{"num_key_value_heads": 4, "hidden_act": "tanh_gelu", "norm_eps": 1e-05, "tie_word_embeddings": true, "init_std_o": 0.00615, "optimizer": "muon_variant", "learning_rate": 0.00685, "beta1": 0.95, "weight_decay": 0.0, "warmup_steps": 200, "decay_fraction": 1.0, "final_lr_fraction": 0.1, "max_seq_len": 256}
MLP neurons of a small language model. Each row is named by its layer, matrix (up: input weights) and neuron, and shows model dimensions 192-255. Each number is 128 + 24 x the weight over its row's rms, rounded and kept within 0 to 255.
A block is one neuron, or neurons of one layer that tend to fire together. After each block is what it responds to, as a language model described it from the Wikipedia text at the highest values.

L6.up1022 [ 96 100 125 139 129 145 105 132 149 149 151 126 112  81 117 164 105 154 100 131 125 152 134 169  88 119 110 111 131 109 123 154 114 127 125 137 100 103 106 103 103 185 118 160 131 137 148 166 149 120 126 164 130 101 133 130 137 148 158  82 111 126 131 118]
Stems or opening pieces of a sentence's main verb after its subject, awaiting an -ed or -s ending, such as con|clud|ed, t|ells, prov|ides.

L4.up211 [ 99  97 131 105 138 133 128 111 123 100 153 132 123 162 167 149 169 114 154 121  64 132 138 101 164 150 161 165 172 147 110 131 107 134 117 148 100 117 121  50 160 117 144 111  74 145  75 108 131 128 124 135 140 142  97 117 119 115 109 155 116 123 152 109]
L4.up474 [101 104 162  96 185 171 118 173 164 103 144 123 150 108  96 136 117 136 147  90 130 114 120 107 100 148 128 165 105 103 182 130 124 141 140 106 137  98 130 129 176 144 109  95 123 147 102 150 158 130 140 165 104  86  91 101 195 158 120 105  99 126 114 128]
L4.up618 [133 139 154  84 152 110 106 159 130 161 130 141  97 127 148 129 151  82 123 131 162 116 106 100 111  96 120 125 150 119 131 102 129 149 144 171 116 103 182 123 121 155 132 111 126 131 116 170 154 114 124 139 114 124 143 133 103 152 107 134 116 104 130 133]
L4.up678 [149 110 112 149 125 128 106 144  96 151 133 113 147 171 131 123 135  94 153 126 169 101 131 121 112 128 124 113 189 139 157 162 119 142 109 133 135 113 132 103 166 145 129 101  98 126 135 155 101 127 132 127 108  81 153 116 105 167  90 108  66 111 128  96]
Mainly the conjunction "or" joining two alternative words (splitting or warping, walking or hiking), plus "and", "&", and word-initial "Or" pieces (Organization, Original).

L9.up25 [153  88 167 156 120 139 109 167 158  70 174 143 131 133  76 131 126 109 121  92 114 112 137 161 128 143 171 158 122 140 155 137 161 163  89 161 123  37 117 103 150 122 140 162  86 117 137 121 102 181 125  91 150 102 107 104 137 126 102 146 127 150 116 136]
L9.up65 [163  66 140  99 107  88 148 167 145 134 146 156 159 139 150 147 140 111 157 137 142 100 113 113 129 163  93 128 106 113 113 132 159 120 107 123 167 135 135 151 127 145 137 110  96 143 117 114 151 149 109 127 147  81 139  87 123  96 124 125 140 121 101 108]
L9.up142 [157  93 102 150 139  94 114 116 148 119 114  88 146 163  88 117 115  92 118 194 141 107  95 151 158 109 155 112 127  98 116  91 125  98 124 157 118 145 162 147 175 109 143 135  86 155 147 157 117 148 133 119 167 152 106 105 135 126 127 121 132 125 113 161]
L9.up417 [ 93 124 117 109 138 137 148 143 105 107 160 115 150 146 143  70 104  75 147  85 136 127 104 141 131 181 100 144 142 103 144 157 166 117 115 131 121 156 129 107 125 123 139  96  85 120 106 136 111 158 149 101 124 140 115  36 154  98  85 114 157 143 113 116]
L9.up454 [142 108  88  96 114 103 113 192  93  83 153 134 123  91 119 115 122 122 119 104 137  54 146 122 147 134 144 132 109 112 123 133 110 153 128 123 111 153 113  98 144 112 119 111 132 140 117 113 125  96  99  94 132  90 116  86  93  93 135 139 115 113  86 128]
L9.up533 [108 126 157 149  93 137 155 138  79  95 157 154 109 146  92  92 117 115 113 120 135 116 118 161 119 168 148 169 117 140 137 155 102 135 129 141  98 143 102 118 161 166 168 129  90 119 166 105 142  93 114 138 176 110 145 145 131  99 126 116 110 123  92 142]
L9.up573 [135 168 142 159 172 182 164 136 116 124 128  79 127 158 120 140 107  94 107 164 142 130 162  97 114 156 127 129 128 152 121 124 158 131  77 113 119 130 143 113  91 130  99 129  90 106 129 132  90 124 152  93 147 101 148 111  95 111 132  86 107 124 148 158]
L9.up613 [155 119 161 115 123 127 142 152 135 159  88 123 133 125 142 109 110 100 103 103  92 128 148 142 100 131  97 158 149 106 159 149 165 100  87  85 120 172  95 123 137  96 153 126  68 166 116 134 135 130 165  81 105 146 119 115 144 121 184 106 150 133 148 144]
L9.up650 [138 125 173  86 115 115 131  78 113 117 118 132 117 121 152 185 110 107 170 111 146 104 122 141 152 112 140 179 121 127 107 159 108  90 110 129 130 110 119  92 151 126 119 145 101 130 164 124 144 107 122 164 114 119 179  82  91  96 122 159 135 100 129 128]
L9.up685 [120 125 150 112 110  90 124 130 108 147 131  55 134 157 125 112 114  90 107 145 123  58 137 161 112 128 145 119 164 129 120 114 141 124  87 141 101 107 154 168 116  68 130 172 126 153 174 133  93 156 112 124 128 128 120 137 169 122 129 106 158 146 130 128]
L9.up701 [146 177 167 147 115 146 147 168  93 169 117 116 158 142 146 162 116 123  97 136  64 122 147 115 142  89 147 113 139 109 112 198 115 128  75 113 116 116  78 125 176 125 136 143 137 148 112 117 130  89 128 140 163  87 162 145 146 110 121 114 123 144 154 181]
L9.up754 [115 142 133  92 105 127 100 126 113 119 116 109 140 143 107 166 116 118 107 149 137 113 120 121 114 154 120 121 126 135 151 152 152 136 115 106 101 131  78 148 109 148  88 112 157 130 144 130 113 150 120 147 148  83 140 184 132 105 108 137 183 112 135 176]
L9.up841 [152 126 121 162 162 148  68 151 142 126  98 139 112 138 122 110 119  91 129 109  86 128 120 130 111 125 126  77 132 144 131 113 151  99  70 107 116  90 131 116 139 185 151 131 140 154 132 125 153 130 142 152 105  99 133 116 104 129 124 161 148  99 111 109]
L9.up987 [136 174 150 127 146 105 104 158 126 106 125 108 141 172  96 126  81 129 114 138 129 126 107 152 120 147 143 131 104 145 114 141 165 131 169 127 125 112  86 145 158 126 112 109 141 106 140 105 163 139 110 114 102  98 103 122 167  52 134 132  99 142 136 146]
L9.up998 [158 151 150 139 125 155 138 139 144 111 105 141 154 145 106 112 138 116 123 149 111 153 142 133 143 109 105 167 100 118 141 151 155 149  65 102 128 167 132  96 122 113 185 158 100 105 112 123 144  97 140 110 135  79  87 134 120 120 105 137 138 141 135 131]
L9.up1001 [120 118 118 137 161 151 105 142 106 103 123 176  96 129  87 152 119  83  92 136 137 129 108 147  96  94 160 190 142 105  87 122 117 130 108 132 134 117 130 166 130  92 166 101 132 181 138 119 149 141  80 129 155 115  98 171 147 111 117 163 121 125 129 128]
Fires on the article a or A, alone or merged into tokens like as a, was a, and a, strongest on sentence-initial A; also fires on a capital A word-start (Ave, Aberdeenshire).

L9.up190 [ 86 115 152 132 173 175 155 121  80 147 111 148 133 134 145 110 112 100 132 129  73 133 110 124 105 105  86 112  71 142  99 139 150 191 113  90 128 140 125 137 136 145 118 116 156 130 179 143  84 130 121 144 137 153 119  94 118 105 116 115 109 128 168  96]
L9.up400 [138 114 129 137 177 113 123 108  87 163 130 107 108  68 140 134 130 128 112 120  93 121  87 135 103 132 140 147 123  91 142  77 139 163 142 140 160 113  96 133 161 105  92 119 178  87 173 160 113 159 168 122 138 131 139 105 131 135 102 126 129 165 135 103]
L9.up429 [146 155 126 145 106  99 163 101 146 135 138  72 123 126 149 119 125  89 103 124  96 117  98 162 139  82 124 154 154 130 129 109 108 133 129 112 104 153 129 148 133 119  85 128 111 133 125 121 116 137 128 159  77 110 143 118 146 135 170 104  87 134 162 104]
L9.up466 [127 120 137 114 134 101 113 138 161 123 137 138 138 156 120  74 110 150 144 119 128 154 131 129 101 118 147 165 148 134 120 109 133  75 133 136 115 159 108 111 142 120  85  63 122 125 137 152 137 160 131 127 125  86 152 132 129  96 103 131 120 118 138  90]
L9.up557 [112  86 136 139 163 125 113 132 154 147 132 136 118  76 127  82 139 117 122 108 135  96  97 133 119  88 112 142 125 152 154 117 141 124 188 150 142 131 110 110 111 133 110 152 152 111 120 123 133 132 167 161 144 141 141 145 137 113 147 124 126 104  74  98]
L9.up565 [129 148 114 125 154 139 152 136  66 113 105 141 123 116 152 143  84 167 132 122  88 141 108 112  90 152 122 140 110 142 127 134 127 154 110 122 170  99 127 117 150 125 132 149 128 141 124 140 103 122 129 121 140 122 166  91 177  98 109 129 127 106 103 139]
L9.up568 [124  95 104 143 142 147 129 111 118 136  77 146 120  76 146 149 140 127  72 129 129 117 123 124 112 145 150 123 108  96 123 131 136 166 157 135 186 150 141 145 156 126 123 139 130 122 123 125 142 151 151  98  94 117 157  73 163 106 131 155 127 155  86 141]
L9.up601 [138 143 157 142 115 177 144 108 133 104 125 114 121 124 103 109 163 130 138  85 108 139 169 135 109 118 122 132 145 115 112 111 140 122 162 115  96 150 109 130 128 160 137 125 157 160 121 116 124 105 140 128 125 123 179 173 161 113 124 114 155  99 125 137]
L9.up620 [145 138 114 150 167 150 128  89 157 131 107 124 138  70 120 138 121 116 170  95 142 110  95 131  94  80 126 131 146 162 116 171 124 117 151 101  70 149 119 138 139 150 108 163 150 149 135 138 102 139 146 114 176 153 130 137 129 105  99 136 142 105 103 135]
L9.up680 [ 82  93  95 135 113 136 111 105 116 140 136 111 119 119 103 118 123 126 135 130 102 132 108 184  88 145 104 171 153  73 131  96 115 155 139 145 110 112  66  89 133 164 115  96 137 135 159 157 116 158 184 142 115 129 123 117 125 147 138 111  89 130 142 127]
L9.up788 [142 153 161  91 137 126  90 141 146 129 143 138 148 149 149 149 133 109 124 144  65 129 131 179 105  96  99 116 125 161 154 100 158 138 167 150 128 161 149 164 176 149 123  98 195  80 127  96 130 126 117 148 128 150 153 132 137 114 142 128  92 152 162 145]
L9.up814 [126  93 145 170 138 111 156 148 109 137 154 115 157 124 156 127  84 119 175 130 104 117 158 140 125 114 106 117 123 139 160 110 101  65 126 115 142 113 112  93 154 154 129 148 129 130 155 111 118 168 141 148 109 134 155 139 164 118 187  96 140 156 144 118]
L9.up821 [ 98 117  92 156 155 100 120  90 130 122 163 100 137 102  89  92 111  70 101 134  99 115 122 137 108 144 151 140 182  94 122 114 129 115 113 148 132 120  96 106 133 133 125 118 128 144 172 176 134 129 173 159 146  93 161 116 107 163 144 134  66 128 140 115]
L9.up937 [122 115 156 140 127  83 102 155 156 114 115 145 121 154 118 192 156 117 118 135  66 144 141 112  99 158 121 129 137 144 134 126 141 108 128 152 135 131 100 153 140  86 110 136 144 110 112 154 131 163 148 110 158  99 107 118 148 136  78 139  79 107 110  98]
L9.up945 [115 108  95 124 169  92 107 157 158 121 146 100 182  91 122  95 138 132 112  97  98 136 134 136 123 122 109 124 113 138 151 101 151 149 155 151 103 114 110 103 138  85  92 153 132 140 156 131 133 156 162 125 142 101 157 122 143 136 108 122 121 118 142 113]
L9.up950 [111 112 104 104 138 139 115 152 141 145 101 125 162 140  78 131  93 123 138 123  99 126 145 113 139  90  82 106 128 152 132 133 142  92 125 102 147  99  81 148 127 161 163 118  97 135 143 143 142 124 152 109 151 144 142  80 120 112 117 100 151 125 139 135]
The final piece of a multi-token verb (ces, ages, ied, ating, ised) in narrative prose, just before its object or a that-clause, e.g. announ-ces that, encour-ages him, den-ied the.

L6.up100 [109  73 136 177 131 136 121  91 105 125 116 137 175 145 115 132 117  85 113 130 155 119 117 158 116 142 138  98  95 115 133 135 148 120 110 134 109 146 128 116 125 133 146 153  65 137 123 112 177 136 101 108 150 112 154 131 163 103 120 138 140 148 145 122]
Function words that open a noun phrase mid-sentence, mainly a, in, with a, in a, as a, as in made a mistake or in a car accident.

L4.up134 [ 91 112 125 188 117 121 105 150  93  88 137  91 124 129 139 120 132  60 130 128  99 144 153 164 103 119 129 109 163 156 104 146 114  84 122 141 167 117 103 106 201 134 101 145 108 155 133 152 121  99 112 131 119  98 122 108 162 197 150 118  66 165 149 127]
L4.up492 [169 118 150 149 110 149 142 143 165 116 144 131 123 122 138 125 129 149 139 122 133 117 108 134 127  86 146 166 125  98 142 163 127 116  95 130 158 111 133 126 127 119  92 141 110 182 168 167 128  98  96 106 121  78 106 102 165 147 116 108  98 123 170  76]
L4.up660 [131 112  95 162  79 173 126 141 141  94 129 143 107 163  85 112 114 125  77 150 102 173 162 151 145 133 110 143 145 107  90 127 133 160 123 164 121 133 152 122 137 110  96  83 110 179 121 142 125 133 140 117 121 106 121 133 128 131 159 121  80 106 137 102]
L4.up751 [106 144 130 111 126 142 103 140 120 130 152 158 115 117 143 137 128 110 121 153 103 106 160 126  77 126 105 124 115 106 100 164 151 145 127 166 157 121  94 104 106 140  97  80 129 135 153 148 131 117  92 128  93  79 159 126 164 158 154 130 110 133 130 104]
Final suffix pieces that complete a split verb or adverb in narrative prose, such as -ized in criticized, -ued in argued, -ly in likely.